{
  "hidden_size": 768,
  "intermediate_size": 2048,
  "rope_theta": 10000.0,
  "rope_fraction": 1.0,
  "qk_norm": true,
  "bias": "none",
  "init_std_o": 0.00697,
  "lr_head": 0.00664,
  "warmup_steps": 0,
  "decay_fraction": 1.0,
  "batch_tokens": 131072,
  "doc_mask": true
}
MLP neurons of a small language model. Each row is named by its layer, matrix (down: output weights) and neuron, and shows model dimensions 0-255. Each number is 500 + 50 x the weight over its row's rms, rounded and kept within 0 to 999. Numbers have three digits each. A neuron's up and down rows have the sign that makes its largest values positive.
A block is one neuron, or neurons of one layer that tend to fire together. After each block is what it responds to, as a language model described it from the Wikipedia text at the highest values.

L5.down159:421557527490572416590472420462436410561495590633525433545582457544444566477548463484464490486487567566499556404428475480494533577524555483539437565495498529527542485524509458499577540473533467555508451512457490505530536533477529561504495506489526536472502515528477522566563491502547578404523521449566503462514402568599542491459473529571501479575547410562479525430444512404544541542513572552473570506471538515622531466497430562474424467575438579450492564531471507432512464471550539512437507411538436414479582484481544473494471517560462484502476534527478555515517470496592531469495502474564476489421489524587548478448531442499457550468418510519473429479516527499480540498500476467512418513502526471513455510547487490422478521604475497419463557496488476514468592507461533
L5.down305:482490487473538517499549424576480489490474525546477472444600466417507502457427472429511467537487529535461543487480527531500398472505570444515364488457490516475494532467478552532534541483528447652534498512515576523451550488505515523537546501540485485506452451540469531538450461548546544514561533566521521409486532461460536434531524548477517498495534454454472521566428506453537553525537546493545458527529424482477463538520406531476477471439487509434549555487448524390455490529540512521528560536475520588525549534590485463557527587539522538563526464525535622499461481586481551494417433484484527577489535525574555451542387521487504513534537581494566519530535545491459484507408586436507480546460516491560545512426521562590514535468404546404553480497430446556593548453453601
L5.down598:530483558427597450506503590456496397501454582571465495552406483440572509501648446609452491550565475454536461592515498538363461463441486462500469560520478569437501382499508606580524563510468470536517515536464462537556507483439428574468418440605527412493456522564541420468575483470564557544551592396568520425485506570469553544504447480557506515471497392482557518448502484525526478574480550618396535545507425586548570575521499533525500404515477527544524437536520498471580502521456569450516456543418486484481448510538493553492467601511478528426535546523429395397527588529454527530508444452466452441508424489592422484526502545442487553410556529461534444531489515463444510495518458565571538545475483527517529526489480497535458472562453501462481450556458451593478566480458510
L5.down1923:555514535495563513490401455559502496544452502574502475569488486548497498660560491578509466519516457474571496430498531469543457527524462503478494438488491415558493476584578482508479498564596434534477466491557484551544480481400428557468394552514534517468514546476513519507540544499561568571460464509472517526581505514436390541469468488536479535445512484437512476499523521601537391451440582445486510441425590424368511522506484560456546581504432493575499578425568469632480543517517513408355501498530464470504470539472502490566478449557404468512502536517477465570587549486451532468560495562447524523577464531538469465436406518545559559370515536536480562550528546533579470585508402512521437536473547543444365553474574453460512546530480510530485504534477454485422534471460483
Responds to: Main-clause copula after subject

L3.down391:487561464550469438476471443466513497496525552417524524562462490576489511535439509333462437582506566469499450574568425565549515542445502472604447528482520461474480510432480518509531501497486585498390400439585483433475431426417501515533490513541491542485492506496506629443479506510486489508481426535485480566510438459503495496515473498547484519516483606455507555527412519515396464451417414478487505486457437470544506455514517501453393427505468541551500465522493600563484497449575527487464510533484524512601485524467580505433471394443437459500530526577469535562417540515576498420442528419567461477488542477515538474478534498579439435471516420534519533442508542505483491380526529447491508419568453529488504445547487473561522510517520587534472401593491595453505493455490481
L3.down1578:452569592546494520428580452526506552437489489430529590538482528505478520530536456286538601528455474462447509529512548472457509553549583569568491449622459415568506493499354452425425517518407563535507539539476527489518437444491460523567540462504569459541504497542583382465518489487522472543484404460489486566518468486417525538505458411500511481468444419455468564519510475470369588517487458470504456565469454424525412508588512483496436529544514498508525418486435470498527454497535544561479458478465650532446524550542529477466493428494503438555495419458487484563413461425521514473555482453685464485460589520622491551499490478536452550479464519480524521431446467492471414388509530527489492463516578540479558492433529473462510458541598529503533385558470486539462439504494516
Responds to: Postnominal of/from

L3.down537:408529539482510505502523478561446525376513571488473519433652600487455478495426433567451504521469519572485539472521520533457428473463515479449488477501528491546540495466517519477611562455568553454571545477525457503491552573500572544553520497469488486536524509518435482520611516442464414429497542530499562525471419530542479482487564467567616539353465550504464496551539492594517601421415443481433528575446445527517476554522564448554559512489552544526472446540500523514464587477482446507511543447560504510475472487575525429492416544461506531546506472427500604482485487545726477486430482552573519552518497488555502467485541429457467566464527512517466532511469562440532488594547512523499519442482506456443617489498492568432519503493525502526516473517484496478524547521544478
L3.down1052:490440444556490350406524489502493426486459605441383516460526512477468529466497446530575565454571581482464443558509519575516553552551416515522453398524461451505378416455508488492581565533501412529502421510485524492546471535554460511439447507576508451407421532535483487496430497476402491545512476437484522455459390615500566562463479516557598552403454427482490571556443541470501417539508465474436449515499498524554535505456518513485581563511533481451528546459455452449595469559548466480440516503515518489519564500504457547567490478500485446518481530466480493494373451475650550441508499460508466507475564474403445588567573529493439513502498486376454524564488544364486496459437464523549496480596560513467587416478471508498534516495522553558505451511475522519462550415460535
Responds to: Indefinite article "a"/"an"

L2.down96:434429505481472582524533430556513469512572478469504511494469497519460534550609518418475424502538492466414539455443586535522448532531551579479530523566529457474524520579521560502559521525585483523504497591441515581444572490451476546542470516467501502443467389461512494449452434602506408552422414451482464502541421545436500534539541454514510515434550483445466540556565477482441563495509499495454517534420559530521445515515373502486425568445572489480540431483540511445511521523586451554465496466577520599490506463495511464484595368551513430589423550415493595492538542492478518450497540500599547511496500443475491445490435526516513525548541487442470524409584563455519489507529477592388428568461510467450504481468511461532503490486421427584440563474456564497472528411506511
L2.down260:494442504454451566436466458587502516474579503468527434430530550469522392438575446527553473567537512567462540504384483466576515499549505414459529425433452526403409479509540497512504440495462508470506613557536496454508456482453506441476521452496537506461486459591451475503477415539525557456513425566438599443431473477456543500514547491505389476442597479554618410407445479474500509500508513467490510503530555462497421510566459477587504490542512491459518543563427491541477538564515515528566430427471515522435491507454538466540620524503598455521492530555545543529539522588437514622496521481486474554477381454504489469488578436535557568531519455510448501450532418493547571502652445527517525526496458504432568565487548449540481443441533560493523492519607522461530539509450549
L2.down540:439567538439429482477584440464485517490574501532520468534447471507533412496513505584488484473480516498452517350539515632525522614509444567527473565510562567534556506537432538555531443560604496568496473506523453459558563453491522430501487486481556649484489558552529462470552459431448558438516543476429547573447497561556481406599502542564384548555531578437538503475483514451535448510529528568523493541526592445509547537480491453553438471513579541505474516531528534491500439532448514441498533561573509432490409533518516556467460418544532556606485520564479517478475566454475484492546501512484512569638553514471411554528481577443469570496424543482548471491550470557528487571477520573433501423457525498567511596521582531471576383488487554523534504484429605548525498452460501
L2.down865:519433499460433575472441512443514518543550544482507559536462481579509522516494487275494427566489481440510433508519503546532586541498474535538491499387542429501465511450463507590441408508549474478480575497466502471438489558468536577426465439521500526542607512470547509515526521480455565585416489447510551517544541549499531525452470545498509531576505527493467486563513587473503449442442525405465488524532474507549444530477550520542455478569501451523566489501681516525489486552513478571558489540449397438526535538525516469579516506491503474488438441482520402540528488522528563546552509564551496505457472479477472467461464496592483478490532514499388397567554589540529527528515490544478483554506504460507529553487592567482525394522475453422469551499422530460472429513507543
L2.down892:493577382520551530520540502481443469505434439477564515523531514536444502614450480449554489506488525532468464447445483415412472421524487551636483427607437438550516529572493510469571485436510648511620554467408502554502493450468475519599417570484517564528551458419482568562500498468472576504411540558472542513473545488477479448545502500553511458495507527573517547511579513517445462497474497504463522470457531551397539557523461411572432461468457513468463420497470507545461542471447562452527503536483495524552426466551474472451467487464547510446521468495519392551485570476438470422446522557578502535549534575499575493480516509488513553589507471502473629552476483498560500482478613551532544586548425466515582512527518495518562360425450490543435476383456556448492547508493520
L2.down1078:503484480505519485519457531488460416462641518508473430489515530497395513549375517498532484506510442385452420496487481475522561477485553516475522448497488460524522584504432527488566507454562527466408525493496531510546508518522526541562514465573447474541483506524514497513541521509546529543534561616409477504435373467481380506456416530456496518541518463399513500496517409547539533469547376514480592483423495593483580496502502474587493479496494592498605625498453532490606566464469509477453513528480485485551424492498530585437466469546508519551447499518539459459520360470573462477553531519510620570445458546540512469533395483449574487599515430518387492497541493471483446507479461521470502515384551372425525477460537610524442484522443440506527502408456572537511497528540516
L2.down1884:443500499474526520435536519501479547503559482529443490433517481587546466558540457479514446531534465466517524582498476518402472434517481433544474429566465490421545473572504488519512510411481474480503450596526618461494512465564452433557449545385523431461486552510468512498604555497446487499478495518472490389492561476487469499513472563469606418499529497557472457491496471431589518481432614507454553544446484557410481514570507518506552514546593552487417529484479502547583440413473470424484478570574460554470496514526440494534530458542508536472561479487514497534594534384488566471527574580540510410476523562496459516528434444574410551471518494538402414604498607513481518438473508436428467421443471401560519493489485541508516607527485512519471463559459534537450555358487521
L2.down1905:512493517581523462436539511510447511540524397501524577494463476615484500507433512409421514558460465505444504566533455561499431518467512461443557463474538516503555482437482469549529483581464455484490556621490466454532426446594456516597502504503481625431521449438519434481467498533499577486467561536412466545557460445464521453474535461569493521496459519483638509501444528548403498505442480528547480513598516500518569556414482539492505469544526562516480477453418518451534454479534499530534501548529587458544527527460483567446433539567516430452501546529522469542469507527522448475525477549581378544598526567557535470438372509513497565565507489523497484364436401412499437468499518493495585460530513484514501474499489582545523531505568510514507503467625471417452513568421479
Responds to: Post-noun "of" preposition

L2.down71:545510531503569447505494506554501516492497479484427519492415465485465554531436534574501484510441614545520476478401469465457589522462458502497586504535476510486480531480584587510485483476471564466572470523557408383497407542524494484492562534459534524548384486470499489510497435485498590486482535511515510592447492502453477474472477558594532459451477552451521446539486471430458491473462426480557521580495416501533513491488529530506498436464507579493457477478461492460550420473620371413476483474536520480504499532553521466512408480515500549432404501514522547585511519502529486569545522528436575520578556499605429443497531497525562509526474423586559500440567541582545488455482510483419482514526529385543493436505528510521478529519483494534449493549495544473516504525454477
L2.down322:561556476470541615488495485589491563488425517494537550475575540524426491496373525438427428389431458475516561484471497578495484566500522479515478570459534460500486589448495424485510488452442523494467452539443483533436530575490561544570475522542526489490431503542517465581465487538509492446518548569605475463475448455497551477555550485526554464510512516435531466355453491469550436596441408557478478520494550456391582452494541433520505452541503554505483526525455478439486491448537485610560453422546511501493508510487516473517490427447615484496557470547431517479490493446509494473477431482491467549552550515498521497525525566526531456480485465442451415475471433483505490401415528451464480494530500535434498514402526538496526399462467457564472470498473487540425531519481543
L2.down636:441544385538501552535524535499631587490485465529494487523487454453497518523509570396596536536498440503475487455505495576472501486522519583558463607523543465480488517489490404432486511441476552455479518539528506494382577481522476426484513561540495571507516525547416561466508537442531425495547487524501530499534500471492365606493379475503503468553510518567582505567527448445450514422546529457488516486466473474510535649505518483573522432456452495502634518503527530487543474516534579516498482437469542539515469478559400438485485480501544519491442478499385477485458569431476506530459517477545604429529462478524459447518528480498440496631573487409554460451469567375502459558519537590521464520499530592562539577424514477483473547504594495541510493552508427551518467505505571
L2.down831:591516518516556576462552463464426463534515434487475439462505498484488500554545535433571491430580558536442447511586470505490515442498478458503525556474488542453479475534567465491399504550473622564540544434445520507505501530512556548483489410553463582501452514495506414526546415505510425505557524537439522447475511464452593597496522472562465526488550503527474528496501606536540408515527643490472414612545474478476520515468558550534581521586526491575480588506463536448575497510401536473506506557502459489558478462503552547399561504536512504546566401561440480418520538408522474562489624409553571474460489497487582518500430459581498505472527498569482465494554511453471564490490507494483476532533550608489525532483589505450485522481485502428428442441488486534366548460504517
L2.down905:455452438472489488483449480481558508587469498451420459471485486528559547510579487488486519468452515521509409556501478491607498490521552495442507452492468467589506552459481520503431453476486511413485530552524525519550533571473457400534423539522565438496498468411462479509526513467525570474513572514461507526516558487528547418585516529498472534453421497526452529428525547499576420541483545402481463628470492529547428434492532602408515509521484407525556496510522452544507472497578560535486463512446561487420489463562530510577415518523555563471481483371511541512457515501540475369508545446435480561437475398543509496539432518590524533455506459503504502507419576450510466504496605625474530535526436482532505460554506511526470510592541465535549528526444471492471478447389436
L2.down1137:596551434474505490593455474469489523444604525516475508502416466576386508512469414428545492479513528523439438467434430554483480507494496435481545412513497479477508456496469530469545465564476458491469526559547537520518497531493564523386514496460474449476461482449488507543496412466483554554475514476381525525491543506503470513488584388550328492515593511577517543538576540482536493548532596496554401479556548468415464394453559432431495562494506588434451399487481498442465541499565473423415522370440510425550472448496551465528529507499507528471463536516567605496426499438536457634456544523545474619489540335546447468458459463510582500487505426447519471530469480511528431436468523610531521476478484469376451493553561511511510526529451488614487480492502514543483532536532494
L2.down1499:527521600515442523441448460418482480476453590473494426478492418558523481501427472493535486483506443429485504457587514585545554411486546467488457528436588507484448521540503487514447634489464525494481522430572517592526527519468560480455575458451381490520535460456472477551510517561435422427488533505569524394634502438517552609499470542493475520522521499508477442496512553458552538476550588487485455554501592429513464500522657497557558439452490531481577508481429423508508497457510523537520451505453530506539448474522501485528489498346412540506488491489517601483564588523455530564545579597445586532478473539506481556419495542509554590543402587451560399474547518411511548452473465501513474427498483373590516470462558542450499572475500402502441449519511516500484436433447547
L2.down1822:561610413484496497503516510504469495480526534456546572505563513486501442427495520481511451494406524482526470501487523552484539531538580520467469458445425491567390649515441558497466468376419529447451437435513480465477572545597562519618465395490536537618503527561544466458446496490481480470384530523551511585519453493502564438559490515547583487438447468481467486486479517561558444518513520452585545492471460563498467531509551472544498416531514524505482462575441569522458530497514544554540510536584484490492574456512484419577471505431537539485478455466571539456477428476511371442530463483495526601605496534484497576487545481516559478519443453458499609562451449452518503518490578457537630504543461479492567498491426467382457586528588495472424503524490458506515466490463549
Responds to: Heading words and name-internal pieces

L5.down37:462533511533475426518463497449399453547514455515478513515504493560496506566448512525512413501499457471589528463465496500523465505532470513509500444527463493502549479470506492607547513454334536478514451464466431524591512538535489506562412572459473508478511506505464404392535494485481526524467557549485600427418489611499504595414427455402486507551567385524491494483484537496506439533556471472510480512461475531501440456469548555505518522486525542515491594464571560489529431503456491531599583406491432475521530501605498465530469473556502420556494461554520492436548547482624511512484438559518610514522369451389477453588557485432559475516515461528485471518536504493551599478496498564361506452589488459444417554542502432560507532604465474577539499567482609443482552518563448
L5.down788:444480559526468544491473476581385444486418477459461564528423500392546533516440428651543450535464423443531592555519449420549480515482527495474523457387389543496563542549497551530388482484435523481462465536405450582476412491498474505526489514462442449432546526502485448397421507527479436526505430535575508553490489482495429523467516454492409537612522479487492547492563569555534524506473540462503473515492520499473454497464414448571528531600450509462458439503528549443522500628516516471523458633478490478400494495497446502539490533557489486487490437418563499574554525456568488585535442425586523551537527534536508491474522451544498473539648408495525507416559474483533517487466381635432476457535468475551492502453549507459516540485483523517603626564475507540449490560547507
L5.down806:482601456581459567508533493589463531494459517392464509491492613479429440536526440551519498476493548388469475566587547423546528455545502552519521499547493544481503537493399505480488500441488493437530460564523473512464400438507499563511435573525551459525499518483543514520585502527547512445433536514538566464467539501523417490560517564533437514529551423463519529525503531427413485474472565424470551481521536494449432486467471511537517516471494563502565430631580467464548521541524417547509505486474478421527552418534485523480402517449598428518536476410423519534453541575519431493547491578542531513454416457435476467452452425533562507452657434485440438535550443477459505490486452580504581476461509431448503595541502504489469500474536480523492500480528494514551482525523458
L5.down1047:479369514544524509493690505514450492551450553549501499474496546531506457504534448504460557497459520494523512535561515501476526500505478527531537481485491382431564495383489517505522500540457460500552552427542453453482448459442567499546447460511549506433477555464487422450440559476554521441517515501548472527460539431527438578400549537496540509473517490544490521492520512471502528534511469467471551480476542501538490531534456512523489453475498431504555393548510485533504529517453463602496415461495556479476512470549537498504519474495594529528482533540485516488465410490581482526571495442538484458498427471595529516481530466484596478479605459518496510511429444482577542445502487518527534534570451522500511542462505468500506434505532492529556451430421546489534483583607532
Responds to: Function words in foreign names

L2.down55:432436498517481493438419600503493459342439430468514440506536522496527510503518533504606454437526506537581454506582490472499439518530484424505440508556507522477453480538564413388497449435496466507519481475544508519549518468541422509439517477538568565509451535484551528535504521512568483474495420547518534463493525480510477585536456538419464496555516535466493512520494476570524514424526500480506478428466489579500481433506534501549462582512400490457524488483494451562425601445512604486469529527512413493590468618397380557469497511415446489525505473411583558567402549454578416508515572409585534500544510571451579420472483487458407504466477480511515555517437526520488507526494554429521548503521526571485510536537506526457543521459506524610413575518512477410577595459552526
L2.down132:531512503564419547438520484399520514521513489517535574433508441553431492472496476516426455412497565501487491537469539444513563486530528425467462516575457550422473459601457461482561451474493537538486458520511530480596491543532440451505518567467497436411481500568557562494488503520501544476546516519492560486456460465514444449565485477425456448512500498447516537524418470502514467500473521476504533513499499508422458507466471498538441440483504601441544482368505450558506460577471553453462508529489605493476398543506451591542548552435474493500429567505510446568507468513566558480432478397476497584540511405517417451490511456469469499457557581509616457504491521512515471441611524446542520509420486513464510553559559465427422583429440618570417460469487544448505506540474520
L2.down405:431506480491489521473477461469538443456543515598440557486488527481456532413431472452439630447578459479489503562496477540501595552485513412489503499488467483486476449508472510505445473460628459551468461524423482463552471589554546484556449551515434490606487467590591429395517443503545492526609426534562579509492507590484475482531604621590524502513574554398503601572426590485460488444510509496455504529483507513572502548528525516569435533619514534488454479451469465458473497527544486444541451540544494506538526474538416504512491517553502534518524528483497491555464466446559483497546493486578458520448550532550539466450475486495504493466464562427492499596543534618518421428459466520551463477487486462411415510468626500479452422505492521393510566430446575480501448512424488
L2.down589:451512497455530412505481695515559500552440517493533526460622518525497511545552436565512524484446539524495594476451524494513494576524575549508482499549522484456475506521560555518495562535479430442548458599505466546432508432503472448373490512521498491503592461494458437548477504543581474506406477562511440488498525469471489605424530461484482478539478520466489438561523568471442471581528460548555533476508540519525587570425545545533427478457584502546591484453507549454528428487542499545528478490440405508547495471471410559523627512503412576469410539461451580551488476528700567537460562500534548481458387447484436448554492542497447449488519480571484537555565544503452522553505403493349494521524463500460488506476492492587529483567488428547438403513481535526492462442509507
L2.down632:458508493561464518490556494369457415517426422486339436449500449544489511462463445469528451534517521544500511373435594514450494551498486553535542509479497452473589487519529551491429519525486502505515542460460490484573562496465458513616512548461504474529482455402522535527475488485573471547495496441474470444495512555441602471607414475458475551443560492506438416510549460519491462456531452531570432472576454476424537491482518474386554468531540429445498485527497519474556524534470558508524476499497506490536493494477516552470471455532517511552522501545600513451523403499454475481496512506506513500504433617437409492520539571457455603464408581514525559576488559456507453465501500447528565451451498495512521610497551460584507476456542412544552534494561511549489435466475539
L2.down988:587513473513468471471595443509489475498586513564466491563419471505484447384509497481528508445555549572559521401502466566430512535503531483560485510498492538481417539548445577469583545562461516456483490534453471465506506526458406407540470535470379583629499419677419451451535552437502487522508487511509618476521396503566515528496497520573495478414461526489544534543555505496490401515444536490452543599495491480432590556498509462468539442383415566502470499514564506528547527480491373481558439491498535547546522544542597452539407496396524462484526559492561513542476446475579525493512492431509512518477476516411457511451554465499503562542523495482505471538572507490456537592405598447455510415427600473485446462504495458585418549490467569479509532487464538504481493515489477
L2.down1395:494573493467435449477557500494508459522510562515479582521446499501556514487614518490517560517560500601545498435452537564424490533469497445490518496488486552482612475508459482489447529497495489542424476516417497481532575546513484443629484515492462549537507501527512515491532478579584536525511506425533455558513437487457440464544536557419589647520549445561514478471449512481560446478472519513571493466476596531527513412537426502480535448518474441582507510413516513546478415377497465416482483479519560533510602503471457462475479534509510517490527548557488511532441540523519490462499490425368539473528489497487498530462486504469515502466514421506485433504450506477521511564492516455552520410466485471583571492497533550411432458555521520495481371487471506438452559431606577
L2.down1630:505572450431487489446493394522434546518592620550431527453546445449494499517490504376503453522595415450462503538425484478473554489522513565436497432440467481570502588480436552551617484507530469424581538509510546527568477458494514496481562468550491457608526452559597464409505549418493451550579505441483545470558504516535501481430492500528535477447479486493578573508550497434552460521468451486497561537395494550508508415416486485409507469472503438491527411383433486544508426505469572460486574475401545569470505493464521482463509556475406449571534493519402484487568534503522556520508479522472494453528475474491481503490511511484534463482512463472497452474474467529614437529590427560577505544567425450478584526483491451572488430535533509436567501436509542537506445509478525
Responds to: Noun-phrase openers

L3.down199:528498551483440610510506383495534458564466540502563462457581512474468482477463503473520502563490562433490526495532431503527471503511504486450515489542510476379473546476460514513505550353540432499468503548476490460582497407435434517544575431479496409478489538504404499535501498524473475573474413606459463570450432529474449497497576472519560508494514509582508445435523517485416475511535515480502530595604431374536417585486501468490506497479417435517512500419505484497494552552491455426463496536593451456546477498446542530473530479541529529555590492454492468525497445514542509492434410547537570550525429525478471462466521529534531425469543537491547440518461473502426489388532430513528504430513594507471577490422479555566402495508489506522482524497488499490447529510523551
L3.down1696:489480481487493624565467450522538449419492516515491539580477544518519491452506517561468608393576432501548526480464502439501552563483512566544503547504525548542537551493514471478470514492502462426582477546483488513474527477654554526525543461547546443448424376525622557488479576365489504547536547462535476518454507481403545484363529513670469386495482531518515484528421580488416498561504527514515487476482454550455486484399568556535591508453523449552504467448572536514500484536511540479395481542548584480472474520439355489433483474558477611518580501505513464591594443509450508489525501490456426490574508489432480497440596445522483382546496534394531367557499409530521494416434505500491463474527546483475508570477462497504544447515460531474522453532449557479535467499622466
Responds to: Connector inside fixed pairs

L5.down165:475502526451574415515409525514573474518533535490545455418609420464486468517535538552468560474591577532594439528509513481436462527378504507457522507530484558477541517502489504448536555468456424520566460582537477479480531566559481467605515574483434544506463459494540439462499480524587526539466529483432573491549525530467543534483472500538619519440455526480413533541523519388479497448538491553476582514580478621528504403460363499491539441531463500514515485435486438482427419419388569466463535467497544486517482476527518456331453474437457419502489477597497520488428529523558482601408411536562480500452498528522530528494475599554439524469413427573490549509517569475443452559475388542537471479529469440530622512517451492500433519422481462465491412564424539430513513405486573
L5.down1169:520525489554411501422563467554483521529439522522561538473440480553499568397519459478517559474525465450496522530495577511473573495456507497409527501389472554554516453500547489563505437520542461531569549342438484452472574437502440495433528484522482479562514528486495527423457458411500487488441530526565513424552443558465471560379511548493532519396475480527535541576485499447388464418596540491462525505424504452468507517469485528531401464452542495568511542545503524414617513486424510424467498548450517530540544495444456525532441534507506504460428500538556497518471481463605529422471563491551444606502461465456414572490478555394514482520477494454521494541507487554381460425531438545573520606470520532527485500501505508523515571482531539403466426396455532386536529469493481
L5.down1171:457502525604513525559481492498466479520488499476495491453449517451523560525464506485530573443542420523377546479467573417480364462515508534532556515459478538549546554489427447462471546446598507518451585533511539473566480481460491492472555481561586426519471545512593495486491523408415449509473530477490601534474489443546530495521574537490537484504511544568488423503466542441453481482425504534443575477505494514563446478482478561519495517549441548555503561583433530529440558590450476541443547598453513444541547567498449490483520505542531463540476495544501599535464445559595508458578436527493503458534539519511509578494579435521415477488461480525520479518528419570443504518457513518459379572535502442555499506482382585526522515570569484413468551557533494509532533432515499
L5.down1861:423446516489491473428550504560434492471565461536530610565541451539514451486473437484541484449543432550528483486430533531475481507515514575494500484440475432512478464484488519534595508499370501497493385503476487425491540483444510566444423484527472413472442485478571574458452547489473475459466464439429453523471477433453525542488541535492441559417478468539502460489474491515593472480506529531474512508457464442520435548533517498438481497553477455491549414473474529435400420509548483525444456481538416442543520487469472486523519466527551550485511574434505619443476502484568559482485492434604543543497537471500511532564498542472456548520559525544524451463558468497477471504520571613555546577527484474488558450514523522524565519531513609560527501515549486532490471412455522
Responds to: Indefinite article "a"